{
  "num_hidden_layers": 10,
  "num_attention_heads": 4,
  "num_key_value_heads": 2,
  "norm_place": "pre",
  "positions": "rope",
  "bias": "all",
  "tie_word_embeddings": false,
  "init_std_up": 0.059,
  "init_std_down": 0.00796,
  "warmup_steps": 319,
  "max_seq_len": 512
}
MLP neurons of a small language model. Each row is named by its layer, matrix (down: output weights) and neuron, and shows model dimensions 192-255. Each number is 50 + 15 x the weight over its row's rms, rounded and kept within 0 to 99. A neuron's up and down rows have the sign that makes its largest values positive.
After each neuron's rows, "fires before" lists the tokens most often just after its 100 highest values on Wikipedia text that the model never trained on.

L6.down534:48 42 63 47 39 47 44 44 31 26 41 61 46 69 44 41 26 55 53 50 56 51 54 33 52 66 45 42 55 46 47 55 70 73 75 29 65 45 71 54 64 61 30 57 42 67 36 60 44 64 62 59 52 24 77 80 59 62 28 39 73 67 45 32
fires before: "ed", "ing", "ment", " a", "y", "s"

L6.down678:57 52 74 55 30 56 71 53 60 53 48 53 84 58 55 63 58 40 61 43 50 51 64 40 50 47 37 55 76 49 25 63 71 39 64 30 28 68 49 35 58 75 43 60 47 67 73 60 49 42 71 48 65 58 55 70 37 63 55 33 52 59 66 30
fires before: "s", "ed", ",", "b", "ing", " that"

L2.down667:50 51 32 44 65 54 37 45 49 51 45 57 49 65 36 57 77 33 31 40 61 17 58 45 46 30 40 64 74 85 44 42 57 39 48 56 76 54 42 61 36 46 62 75 63 43 19 39 54 25 71 43 64 49 50 54 26 31 54 66 27 26 85 50
fires before: " |", ";", "l", ")", "ant", "."

L2.down158:45 48 61 48 35 55 58 61 62 85 55 20 59 55 76 45 54 50 31 58 47 52 48 48 38 63 48 44 49 44 50 37 54 46 72 18 47 63 52 64 49 39 35 54 65 65 61 73 48 37 19 66 54 51 36 64 46 70 56 48 65 15 64 50
fires before: "s", "ing", "ed", "ly", "iv", "ur"

L3.down479:52 99 99 34 75 50 48 50 60 52 55 45 30 43 50 47 28 33 34 61 63 50 51 53 46 55 56 43 60 31 50 53 53 37 38 52 47 50 65 40 60 78 73 48 59 44 62 58 66 50 32 75 61 70 26 18 57 24 56 60 48 67 48 46
fires before: "1", "6", "2", "0", "5", "7"

L3.down260:75 69 77 37 47 33 36 34 79 65 56 23 46 37 44 46 53 51 35 43 53 45 46 39 35 63 35 50 60 34 56 88 15 61 53 69 63 58 74 51 51 39 50 23 50 52 60 27 46 49 22 31 50 46 29 72 52 50 53 77 29 67 50 47
fires before: "0", "7", "9", "8", "6", "5"

L3.down559:48 27 59 41 60 40 39 44 58 45 44 43 53 69 40 58 52 57 33 67 46 30 25 41 74 40 72 51 52 40 69 51 68 49 76 60 42 57 39 60 66 40 19 64 78 36 47 29 72 23 39 56 61 77 29 68 62 37 64 56 53 59 64 61
fires before: "g", "v", "ce", "le", "f", "p"

L3.down383:50 36 17 59 91 49 62 50 49 52 61 51 28 29 54 40 48 58 54 49 55 38 54 64 45 42 30 51 52 61 23 53 62 59 83 49 54 34 31 44 37 45 37 55 51 58 57 41 59 38 73 63 47 66 37 26 45 57 38 44 63 63 62 55
fires before: "ord", "re", "6", "ent", "ur", "og"

L2.down138:35 56 91 57 52 27 63 64 44 15 36 33 45 52 40 44 50 99 12 38 52 54 72 46 58 50 30 44 88 30 53 59 40 63 73 55 70 55 41 74 51 62 32 40 73 34 76 49 47 70 93 66 41 27 47 72 53 42 62 41 51 43 55 44
fires before: " ", " of", ",", " |", " C", "."

L3.down632:39 76 35 60 45 34 63 78 44 73 49 53 55 11 40 56 16 38 41 61 48 28 74 66 37 47 63 76 53 87 59 65 64 55 38 40 70 55 59 39 28 72 44 32 49 44 73 27 54 70 63 53 39 46 43 50 54 51 54 51 52 66 43 58
fires before: "t", "if", "c", "g", "f", "th"

L3.down154:49 41 91 42 38 54 23 33 65 46 55 46 55 37 72 46 60 29 38 34 36 22 53 52 46 40 61 57 77 34 32 40 53 40 35 23 76 50 66 58 37 69 53 54 40 40 46 68 37 68 25 71 50 53 90 50 70 32 63 50 54 67 32 51
fires before: " |", ",", "–", ".", ":"

L3.down595:51 40 17 69 81 53 26 51 51 43 82 29 45 36 49 40 64 54 84 47 49 36 42 57 11 60 66 42 30 46 35 43 39 42 57 59 28 61 59 51 41 31 48 42 34 67 52 35 61 72 41 49 29 33 62 80 60 39 30 81 48 76 60 75
fires before: "pe", "p", "le", "k", "end", "re"

L3.down190:46 64 14 24 60 27 62 47 47 80 42 47 30 60 61 38 56 33 30 56 69 83 51 58 13 47 58 30 53 85 58 37 42 59 74 50 42 55 39 17 36 59 51 53 47 66 54 49 57 37 55 39 39 56 51 68 30 31 47 47 72 40 45 75
fires before: "u", "id", "ual", "ue", "c", "or"

L3.down179:51 65 46 49 70 45 36 75 52 51 48 59 70 32 50 50 48 60 68 40 91 38 32 44 41 48 40 38 67 61 44 39 48 62 40 76 36 20 72 57 54 83 37 53 69 77 61 58 65 70 63 62 39 46 43 68 38 32 50 62 64 11 60 36
fires before: " |", " in", " as", " l", " and", " on"

L2.down481:65 56 06 45 36 37 64 46 60 62 20 58 42 65 25 46 55 50 50 62 56 36 58 40 55 61 58 65 45 14 60 54 57 64 50 46 47 39 40 37 37 27 49 26 92 59 48 43 41 49 68 52 67 55 53 27 65 33 30 57 25 65 58 88
fires before: "pe", "p", "ack", "r", "id", "ing"

L3.down164:51 54 85 58 89 76 59 50 72 48 27 45 63 45 48 39 63 57 69 46 35 38 46 82 57 89 48 71 56 51 37 63 49 36 24 59 62 41 42 54 45 74 29 43 35 32 47 48 74 53 84 83 28 65 69 39 71 53 57 42 52 95 32 38
fires before: "ation", "ed", "ations", ":", "ers"

L2.down479:39 48 41 79 79 63 46 47 51 43 52 30 33 41 66 42 50 45 60 29 74 52 49 65 63 50 57 68 26 79 26 58 56 94 50 50 23 54 36 51 67 45 51 53 44 41 53 41 11 32 37 64 26 69 37 45 54 44 45 28 44 45 47 45
fires before: "or", "er", "ed", "ment", " to", "ing"

L6.down38:42 43 81 46 36 61 43 61 48 28 69 20 36 54 50 61 65 63 32 57 79 52 53 30 69 68 38 57 16 81 61 51 38 42 68 35 46 55 66 57 19 49 76 61 47 30 23 67 46 48 59 55 43 62 68 71 52 52 50 64 60 57 47 86
fires before: " |", " —", " ", " C", " N", " T"

L2.down348:55 47 17 29 73 48 52 59 54 51 43 63 45 48 76 51 49 46 51 52 61 74 41 53 50 42 39 66 34 72 34 63 32 61 46 29 35 34 33 69 58 57 37 50 40 49 55 50 70 39 43 38 80 58 65 69 25 45 36 50 78 21 38 58
fires before: " |", ";"

L3.down396:43 50 58 70 50 54 31 40 57 41 61 25 56 49 56 62 79 58 49 31 51 50 50 60 00 59 66 77 61 71 42 32 58 44 68 40 32 56 62 69 63 37 52 62 41 65 58 43 44 61 54 75 27 36 50 49 66 38 63 21 53 43 53 37
fires before: " ", "er", "0", " |", "1"

L3.down692:40 43 91 56 20 45 66 42 51 46 50 69 59 48 72 61 38 70 35 40 31 29 41 55 38 43 43 49 55 64 50 63 72 42 51 65 38 46 27 37 80 64 37 78 49 45 67 50 52 93 69 55 65 44 69 49 57 94 34 32 55 74 58 66
fires before: " |", ".", "-", "″", ",", "°"

L3.down240:59 49 47 35 46 59 70 71 41 65 33 71 76 45 71 61 74 48 33 47 72 43 21 72 55 44 39 62 27 55 81 32 21 56 56 54 84 40 55 46 27 53 45 54 57 41 27 49 66 44 61 26 46 54 30 73 42 55 75 26 46 23 37 24
fires before: " |", " be", " of"

L2.down247:38 63 61 61 58 42 55 32 31 82 61 63 51 35 41 59 57 31 48 40 59 65 63 51 70 48 39 29 73 42 39 66 59 50 38 63 39 72 40 32 60 51 74 93 34 45 59 38 28 46 69 24 62 47 18 50 52 28 53 53 11 54 26 31
fires before: "p", "ult", "ear", "ident", "ul", "erv"

L3.down684:43 49 40 56 56 59 67 39 42 87 79 72 40 29 52 66 52 35 50 33 41 42 58 39 64 44 54 69 64 60 48 31 54 49 76 59 62 61 34 59 53 51 12 50 38 16 46 44 52 62 64 29 37 31 29 26 40 48 51 18 28 56 49 57
fires before: "st", "m", "l", "ies", "r", "d"

L2.down264:69 59 71 39 16 33 47 54 48 39 45 60 60 50 35 35 72 57 30 36 55 29 70 68 50 40 30 20 50 76 35 69 43 63 74 35 48 40 38 37 49 69 65 51 49 37 64 50 27 36 52 70 58 42 56 38 64 48 37 72 53 39 59 53
fires before: "en", "p", "m", "b", "et", "an"

L3.down354:55 41 57 59 91 50 33 44 50 75 75 41 67 44 59 54 62 35 61 23 53 48 43 40 42 42 29 65 55 76 76 70 31 44 51 23 60 26 54 49 87 48 70 28 70 63 59 61 56 34 60 80 50 45 37 38 48 48 63 44 60 51 33 41
fires before: "02", "01", " |", "er"

L6.down681:20 56 99 43 40 59 53 44 61 63 52 47 48 57 48 45 77 56 69 33 41 27 46 54 40 63 32 48 45 44 29 85 42 60 45 44 63 89 53 55 22 38 64 75 37 47 46 63 35 44 17 52 14 65 61 66 56 27 37 65 46 49 59 38
fires before: ",", " "

L6.down366:58 71 40 23 53 42 67 55 48 57 48 58 54 69 46 25 65 67 48 37 59 58 52 34 67 22 58 53 69 41 34 42 27 52 59 41 46 73 42 31 47 42 62 56 81 59 63 61 80 65 32 74 56 32 48 76 45 45 56 49 43 34 79 37
fires before: "iv", "pt", "over", "ist", "m", "uss"

L6.down362:49 67 17 60 78 61 35 33 57 48 35 11 38 73 42 65 57 54 68 36 60 43 45 47 35 54 40 43 52 67 55 57 56 51 73 54 30 66 40 80 38 65 39 71 63 53 48 56 37 53 55 17 49 57 54 53 33 51 35 27 55 54 65 44
fires before: "s", "ed", "ing"

L6.down338:48 51 18 26 23 26 62 43 31 39 55 40 47 62 83 50 55 78 53 61 51 48 47 62 43 46 40 49 61 63 47 52 53 69 35 41 40 35 75 50 18 35 46 74 02 46 63 41 59 25 30 36 59 34 56 24 16 45 43 59 54 62 46 42
fires before: " States", "ig", "er", "e", "gan"

L3.down472:28 46 71 51 66 36 81 43 55 74 22 76 34 67 39 35 67 39 55 20 50 52 48 26 55 45 64 66 57 66 35 48 42 57 48 66 50 52 59 65 59 52 90 64 43 85 80 51 19 54 78 29 75 32 39 47 55 47 50 83 71 19 46 53
fires before: "fore", "ing", "gan", "h", "g"

L6.down15:48 66 74 33 84 46 71 63 44 52 41 46 60 58 41 48 40 45 51 79 35 30 42 65 54 57 30 57 51 73 54 47 63 66 54 17 44 61 34 59 25 67 58 66 68 52 56 53 53 24 86 37 63 70 60 48 76 54 58 33 74 39 63 44
fires before: "ord", "ar", "or", "ign", "ion", "ent"

L2.down25:30 66 72 44 24 55 53 50 68 70 23 57 59 65 31 48 67 52 62 63 80 00 51 55 51 55 42 64 40 33 41 59 60 42 62 40 43 75 52 29 42 54 62 53 48 39 55 46 23 43 41 63 30 48 35 23 38 53 42 52 36 51 36 39
fires before: "e", "\"", "1", "W", "2"

L3.down20:60 40 59 61 85 46 85 26 14 49 48 49 59 51 30 22 46 56 76 53 52 32 72 40 11 44 77 55 63 58 40 50 58 49 38 59 66 49 45 63 56 34 46 43 68 55 51 45 71 20 50 54 52 51 49 20 48 56 57 34 43 37 27 51
fires before: "ord", "ent", "og", "om", "re"

L3.down571:55 38 61 52 32 68 55 25 36 74 41 50 51 44 48 54 43 36 30 42 39 39 41 75 54 56 36 81 61 57 48 49 31 32 18 62 45 48 55 63 54 58 45 45 31 56 59 18 56 62 48 60 39 27 49 40 83 62 70 73 51 41 39 60
fires before: "p", "per", "pl", "t", "ist", "c"

L6.down372:36 61 70 35 56 72 65 53 57 31 43 32 69 42 60 48 54 70 07 73 69 34 54 45 54 67 57 27 25 66 61 89 59 26 26 71 73 29 56 53 70 40 43 53 34 32 31 53 71 26 39 48 59 67 35 53 51 33 56 56 32 43 24 70
fires before: " was", " is", "al", "'", " m"

L3.down331:50 66 16 39 60 31 39 57 38 71 24 62 33 41 65 58 56 73 53 53 34 59 40 58 39 60 63 42 53 55 23 33 76 29 54 69 46 72 52 39 45 59 48 44 62 45 61 64 54 26 68 43 68 23 51 49 47 41 56 46 42 47 54 48
fires before: " ", "or", "."

L3.down561:39 56 69 48 87 60 40 36 32 29 41 27 73 64 68 59 81 53 29 40 41 62 30 39 45 41 61 68 30 57 65 59 65 56 37 67 73 39 86 99 54 46 13 61 70 44 73 62 54 30 30 35 49 41 48 33 31 22 49 62 31 70 48 47
fires before: " |", ".", "\n", "al", " m"

L3.down350:53 74 33 53 47 50 70 46 33 33 54 35 63 74 44 41 60 47 81 43 94 41 59 53 44 32 44 52 50 44 47 48 40 40 52 42 33 36 61 53 22 64 55 67 52 29 64 44 48 50 58 51 57 19 63 49 25 42 47 21 69 50 43 61
fires before: "iv", "pt", "s", "qu"

L3.down490:42 48 70 35 28 34 29 67 44 25 66 81 32 67 41 46 34 62 56 38 52 72 41 69 42 52 31 71 62 38 77 68 37 57 47 32 58 47 32 66 19 64 66 64 59 38 19 49 66 42 50 51 55 49 51 56 33 38 57 45 30 75 33 55
fires before: "os", "on", "ine", "il", "ot", "in"

L3.down471:41 64 84 91 57 60 60 42 64 28 63 47 52 34 45 40 73 45 48 59 61 35 44 62 42 62 70 62 41 66 71 73 52 64 48 65 48 51 57 58 18 49 37 59 55 75 30 69 60 73 70 51 62 73 44 68 43 30 51 68 55 27 71 52
fires before: " "

L6.down583:58 32 59 26 86 67 80 44 44 26 46 52 37 45 68 52 54 44 66 40 14 68 43 43 53 42 23 46 43 33 58 27 45 45 75 18 65 64 62 53 55 81 85 68 53 43 83 74 55 45 66 54 41 55 48 33 26 30 42 21 50 55 36 62
fires before: "5", "6", "7", "00", "0", "4"

L6.down438:78 49 42 44 62 30 38 69 31 57 44 53 20 52 81 28 64 37 43 60 29 30 42 50 46 28 32 82 33 50 20 53 14 36 26 36 56 58 29 62 22 82 54 64 61 51 47 31 57 43 57 44 23 63 43 53 50 50 37 70 45 56 34 45
fires before: " ", "v", "t", "f", "j"

L3.down346:33 62 15 50 50 36 57 69 42 54 62 57 69 55 47 51 50 45 63 54 55 40 38 24 59 33 42 60 71 45 72 70 56 35 34 72 63 65 32 58 63 53 50 57 74 87 73 56 33 47 58 35 82 48 19 33 49 36 42 34 35 48 36 45
fires before: "g", "ague", "ad", "ast", "ft", "vel"

L2.down546:68 49 19 53 33 55 36 65 14 40 27 49 67 53 35 44 38 62 35 50 50 32 33 35 38 26 40 50 56 49 68 35 39 34 67 47 62 61 24 46 41 55 62 50 54 46 27 49 51 47 61 62 43 52 44 57 57 34 50 32 38 53 59 34
fires before: "any", "le", "et", "il", "u", "os"

L3.down660:48 61 01 46 51 56 35 27 35 54 52 36 64 67 34 45 57 67 45 53 36 56 57 51 70 50 63 47 57 67 50 85 28 69 47 34 65 58 59 42 61 51 38 34 45 64 51 55 55 62 41 62 70 67 45 90 16 42 32 51 57 76 51 43
fires before: "ing", "ed", "e", "es", "p", "al"

L6.down50:39 45 44 61 60 67 62 67 39 38 42 71 71 35 62 49 32 71 43 50 44 34 46 15 39 44 25 48 51 67 54 55 90 38 39 42 42 48 43 43 57 44 52 27 35 99 44 40 50 60 41 36 58 60 61 40 28 44 30 22 59 73 22 59
fires before: "e", "es", "ing", "y", "ed", "er"

L3.down166:41 73 01 75 47 68 58 55 26 39 27 83 46 41 26 53 67 32 42 36 26 37 28 65 47 60 67 75 68 43 41 72 50 29 35 33 68 49 76 41 47 31 44 65 57 42 81 52 50 48 62 81 34 51 61 63 51 52 61 34 42 59 63 62
fires before: "p", "b", "ment", "mer", "ing", "e"

L3.down353:79 50 78 39 55 45 42 71 68 73 52 44 10 48 47 55 70 52 48 56 49 29 44 54 41 67 41 24 23 21 29 70 32 52 52 58 45 47 36 42 63 50 56 46 34 54 55 45 71 46 49 59 52 69 22 62 54 48 75 73 43 64 77 48
fires before: "d", "m", "v", "j", "op"

L6.down387:73 21 40 29 67 58 65 71 43 72 48 43 29 54 50 65 61 75 65 49 36 50 44 43 32 60 33 62 62 49 55 44 37 44 61 40 61 77 31 53 66 26 72 30 33 65 50 53 60 38 72 18 54 33 36 39 64 46 56 46 43 54 73 36
fires before: " |", ";", ")", ".", "e"

L6.down402:31 46 75 62 46 53 34 56 38 67 41 65 71 50 55 49 37 57 82 19 39 69 50 47 51 41 57 40 34 55 53 55 52 54 38 57 54 42 36 37 69 54 42 52 33 75 36 53 30 38 34 53 35 61 12 43 84 68 64 32 38 59 61 32
fires before: "8", "7", "9", "6"

L3.down372:25 65 34 64 72 59 57 35 48 67 50 53 22 23 43 54 50 30 45 55 30 48 42 50 39 50 43 64 26 61 43 46 60 70 72 59 32 45 51 57 14 34 57 75 52 52 50 34 57 64 72 53 57 30 49 62 62 50 57 38 51 56 77 39
fires before: "st", "pe", "p", "i", "n", "d"

L6.down225:85 15 88 62 50 53 36 35 30 35 40 53 40 31 20 83 60 67 41 44 41 39 35 49 52 45 49 40 44 44 29 45 42 62 62 29 67 44 54 56 46 77 31 56 45 64 46 65 38 52 66 49 10 46 55 59 53 63 46 36 57 54 42 44
fires before: " |", "3", "5", "9", "8", "4"

L6.down532:39 75 52 19 29 19 78 29 42 33 47 52 21 57 60 58 40 64 54 62 37 58 49 38 46 33 50 43 40 43 31 42 32 39 62 39 62 38 49 41 59 74 72 39 48 49 35 50 53 52 59 72 52 56 76 45 61 56 54 40 46 50 40 40
fires before: "p", "el", "ed", "b", "l", "al"

L2.down507:35 52 21 55 33 36 49 37 38 58 72 31 55 21 68 40 48 29 28 38 59 38 40 58 75 35 45 37 45 65 47 76 64 30 61 46 35 53 56 17 67 84 27 28 56 64 37 44 34 47 59 49 71 65 40 58 54 49 61 37 28 49 25 62
fires before: "ague", "g", "ur", "igh", " |", "v"

L3.down298:23 45 37 56 63 45 46 50 76 28 28 32 12 47 67 28 45 32 41 53 63 47 38 43 71 56 64 34 13 30 56 35 64 57 60 69 58 28 30 57 32 37 45 46 53 38 55 49 36 33 59 53 49 63 66 61 34 41 82 48 65 59 62 56
fires before: "le", "p", "ff", "qu", "ast"

L3.down613:57 44 73 30 42 54 48 33 48 67 41 73 61 75 50 63 36 43 37 58 55 29 79 61 47 52 36 32 38 59 58 52 41 44 55 46 48 40 56 58 60 63 70 12 45 46 44 91 34 03 52 45 38 45 13 54 77 48 63 79 54 42 52 68
fires before: "ing", "or", "s", "N", "ed", "W"

L3.down170:29 25 68 38 28 30 71 46 35 61 50 44 29 41 62 65 55 65 71 32 42 40 53 55 55 31 60 23 45 76 34 73 41 33 34 27 39 55 50 11 68 38 66 64 53 58 45 51 64 78 55 29 46 50 43 81 35 42 47 30 74 62 55 50
fires before: "ine", "land", "l", "th", "ly"

L3.down225:36 27 51 42 68 34 42 57 67 70 44 51 54 67 56 54 78 58 33 61 15 42 44 73 30 88 39 14 44 56 57 50 58 39 44 59 35 39 63 55 51 48 58 43 35 71 54 23 54 48 54 34 42 56 51 27 37 51 28 64 47 52 56 35
fires before: "ation", "ar", "ad", "e", "are"

L6.down199:26 50 23 38 37 65 32 51 24 66 56 31 53 73 25 40 39 37 47 64 51 45 56 78 50 31 49 58 45 25 56 37 43 54 60 46 57 73 50 38 70 52 36 78 40 42 56 68 39 27 52 43 47 42 70 61 56 45 45 81 21 57 57 16
fires before: "p", "ult", "ear", "ul", "ident"

L3.down643:61 60 84 77 21 43 62 52 55 42 54 75 77 51 57 36 50 64 43 45 65 22 66 56 46 43 37 73 40 76 42 43 40 70 59 27 57 69 86 37 59 33 55 73 38 60 53 62 46 57 44 72 48 46 48 33 42 58 34 30 64 48 28 59
fires before: "-", "\"", "1"

L3.down296:36 28 96 31 53 41 28 30 28 37 34 46 59 51 65 27 50 74 13 52 41 27 30 73 51 54 43 46 74 49 46 56 81 25 53 45 70 60 42 64 42 48 52 50 60 41 20 58 42 47 55 43 20 73 59 61 35 30 61 33 82 50 59 48
fires before: " |", ".", ",", ";", "′", "2"

L3.down317:70 52 56 45 44 44 56 66 48 57 56 57 44 55 49 35 52 53 51 40 34 13 52 70 27 49 36 38 80 58 54 68 18 61 45 38 36 55 68 50 55 58 55 43 44 69 50 46 44 00 42 40 51 42 72 32 59 44 39 81 38 78 43 36
fires before: "ord", "ction", "ent", "ment", "og"

L6.down187:46 79 54 40 37 68 46 54 33 61 47 61 54 27 51 62 35 60 44 51 70 65 52 37 54 57 49 24 72 82 34 38 44 37 48 56 34 40 64 57 46 56 21 51 73 41 51 60 44 58 39 25 42 47 76 42 38 64 63 52 59 72 55 32
fires before: "6", "7", "5", "9", "8", "her"

L3.down347:52 32 78 55 55 24 51 56 68 36 55 36 38 60 58 27 81 48 84 77 30 73 52 65 40 59 82 54 49 40 32 54 82 51 37 58 54 48 50 41 32 40 57 46 63 41 34 30 48 44 56 42 19 42 36 72 36 37 76 35 59 46 59 28
fires before: "ation", "ar", "es", "al", "ed"

L6.down539:60 66 54 71 62 55 54 89 46 42 46 56 40 50 37 24 35 58 50 28 78 43 67 47 83 57 27 55 59 57 32 49 52 47 22 61 50 35 56 54 37 54 30 36 60 51 68 59 63 57 37 51 15 70 47 49 31 09 55 48 79 53 35 66
fires before: " to", " the", " \"", " into", " after", " as"

L6.down549:55 29 99 40 74 46 43 46 18 43 66 55 53 49 49 56 49 55 36 52 44 42 51 75 63 41 77 52 71 45 71 44 46 62 56 38 42 27 45 24 48 36 48 46 53 50 62 55 65 39 53 44 52 31 37 24 46 41 42 34 51 76 63 91
fires before: " ", "\n", " |", " (", ","

L3.down601:69 31 00 43 66 43 55 55 17 52 63 41 36 34 42 30 22 43 50 31 43 44 65 25 45 57 50 67 39 50 45 44 49 43 56 76 44 56 43 58 33 52 70 44 57 60 34 63 37 32 48 28 61 33 51 36 24 28 55 55 27 75 46 44
fires before: "op", "ant", "r", "l", "or", "rib"

L6.down609:49 76 55 71 50 36 33 65 31 49 67 61 73 65 32 78 59 45 32 54 71 72 46 37 63 66 76 08 42 71 62 58 33 32 60 74 46 26 57 76 57 50 46 50 53 29 65 43 71 33 45 67 72 75 51 20 61 67 67 40 65 65 65 76
fires before: " was", " is", "'", " s"

L2.down136:58 51 79 49 71 27 61 43 46 78 46 33 69 60 44 55 47 54 35 47 76 68 53 65 57 70 55 52 68 14 20 35 53 52 49 65 53 39 61 63 25 45 33 27 39 70 48 45 50 72 62 33 57 65 38 37 58 43 38 48 35 61 74 84
fires before: "ed", ",", "ill", "\n", "m"

L6.down33:59 45 32 12 44 48 63 48 49 41 41 31 51 59 51 63 63 53 30 37 65 71 46 44 67 65 65 32 57 52 46 53 35 66 66 40 42 47 25 59 54 61 19 60 36 71 52 43 63 29 32 55 24 59 66 61 25 32 54 80 63 53 27 27
fires before: "3", "4", "2", "5", "6"

L6.down239:52 69 31 67 44 12 53 60 40 68 66 80 67 55 33 53 24 47 63 57 53 39 81 53 55 49 31 59 57 42 24 52 47 42 48 51 59 47 59 37 62 71 38 45 71 78 55 42 55 64 81 59 63 49 71 52 45 65 51 25 54 36 52 45
fires before: "ased", "v", "own", "ase", "g", "b"

L6.down548:48 54 70 40 17 40 64 38 42 30 48 24 41 71 49 50 49 88 46 48 74 42 54 58 60 51 45 56 62 55 39 85 49 36 91 35 39 41 54 28 51 55 52 49 50 56 65 44 41 34 52 51 61 65 40 66 48 56 34 69 28 55 39 32
fires before: " ", "ow"

L2.down52:45 44 99 43 53 46 58 46 12 41 66 61 31 48 51 54 29 34 67 51 44 00 22 69 26 60 37 37 35 63 51 18 58 62 49 58 62 64 54 76 40 38 49 22 40 63 32 55 37 50 43 74 38 58 56 42 82 38 77 47 58 46 36 38
fires before: "ord", "ies", "id", "ial", "re", "og"

L6.down370:42 35 38 63 51 58 48 60 32 46 67 39 29 48 09 47 58 35 40 46 43 53 56 27 31 30 55 58 35 54 48 32 81 24 23 36 42 48 35 49 24 48 58 33 44 57 51 52 29 35 79 50 29 43 43 15 37 31 49 28 37 46 55 23
fires before: "es", "ed", "al", "eng", "en", "ies"

L3.down280:62 38 53 76 43 49 67 73 44 81 67 40 39 37 43 67 72 94 27 41 50 26 48 60 63 70 34 47 40 42 43 60 55 44 49 48 67 22 66 45 67 36 43 46 62 52 61 52 41 48 47 61 76 58 63 52 43 57 29 67 51 55 40 44
fires before: " ", " the", " March", " August"

L2.down371:48 68 99 59 45 49 50 51 63 56 49 44 72 63 50 38 42 47 28 70 69 08 51 49 53 22 46 36 73 62 31 49 36 63 51 53 35 58 68 44 36 50 50 27 66 24 62 18 56 37 78 58 28 41 32 59 41 50 49 61 37 39 33 62
fires before: "ord", "s", "ed", "ing", " |", "le"

L3.down5:75 33 91 44 35 42 35 45 73 66 52 43 58 58 79 55 61 99 36 26 55 30 35 28 55 59 58 57 37 43 29 52 75 37 70 53 51 74 48 40 50 65 58 29 44 51 46 64 55 34 57 50 45 35 42 41 55 65 70 54 72 56 73 30
fires before: ",", " |", " ", ";", "."

L3.down467:38 87 80 33 43 30 79 39 59 49 56 63 70 31 38 38 12 11 37 77 54 89 50 82 42 37 38 56 20 42 67 42 51 34 55 67 65 57 69 43 60 36 41 56 62 69 87 45 35 74 74 54 46 52 64 67 52 47 42 64 32 60 52 53
fires before: ";", "1", "8", "7", "3", "6"

L6.down397:51 49 65 42 41 31 81 37 49 54 46 85 57 61 56 38 56 42 47 53 46 22 57 65 36 56 32 44 49 47 53 59 43 67 35 48 36 83 49 25 92 36 51 48 57 46 47 45 74 53 47 42 48 65 10 60 46 46 70 71 59 44 50 46
fires before: "0", "1", "2", "3", "ed"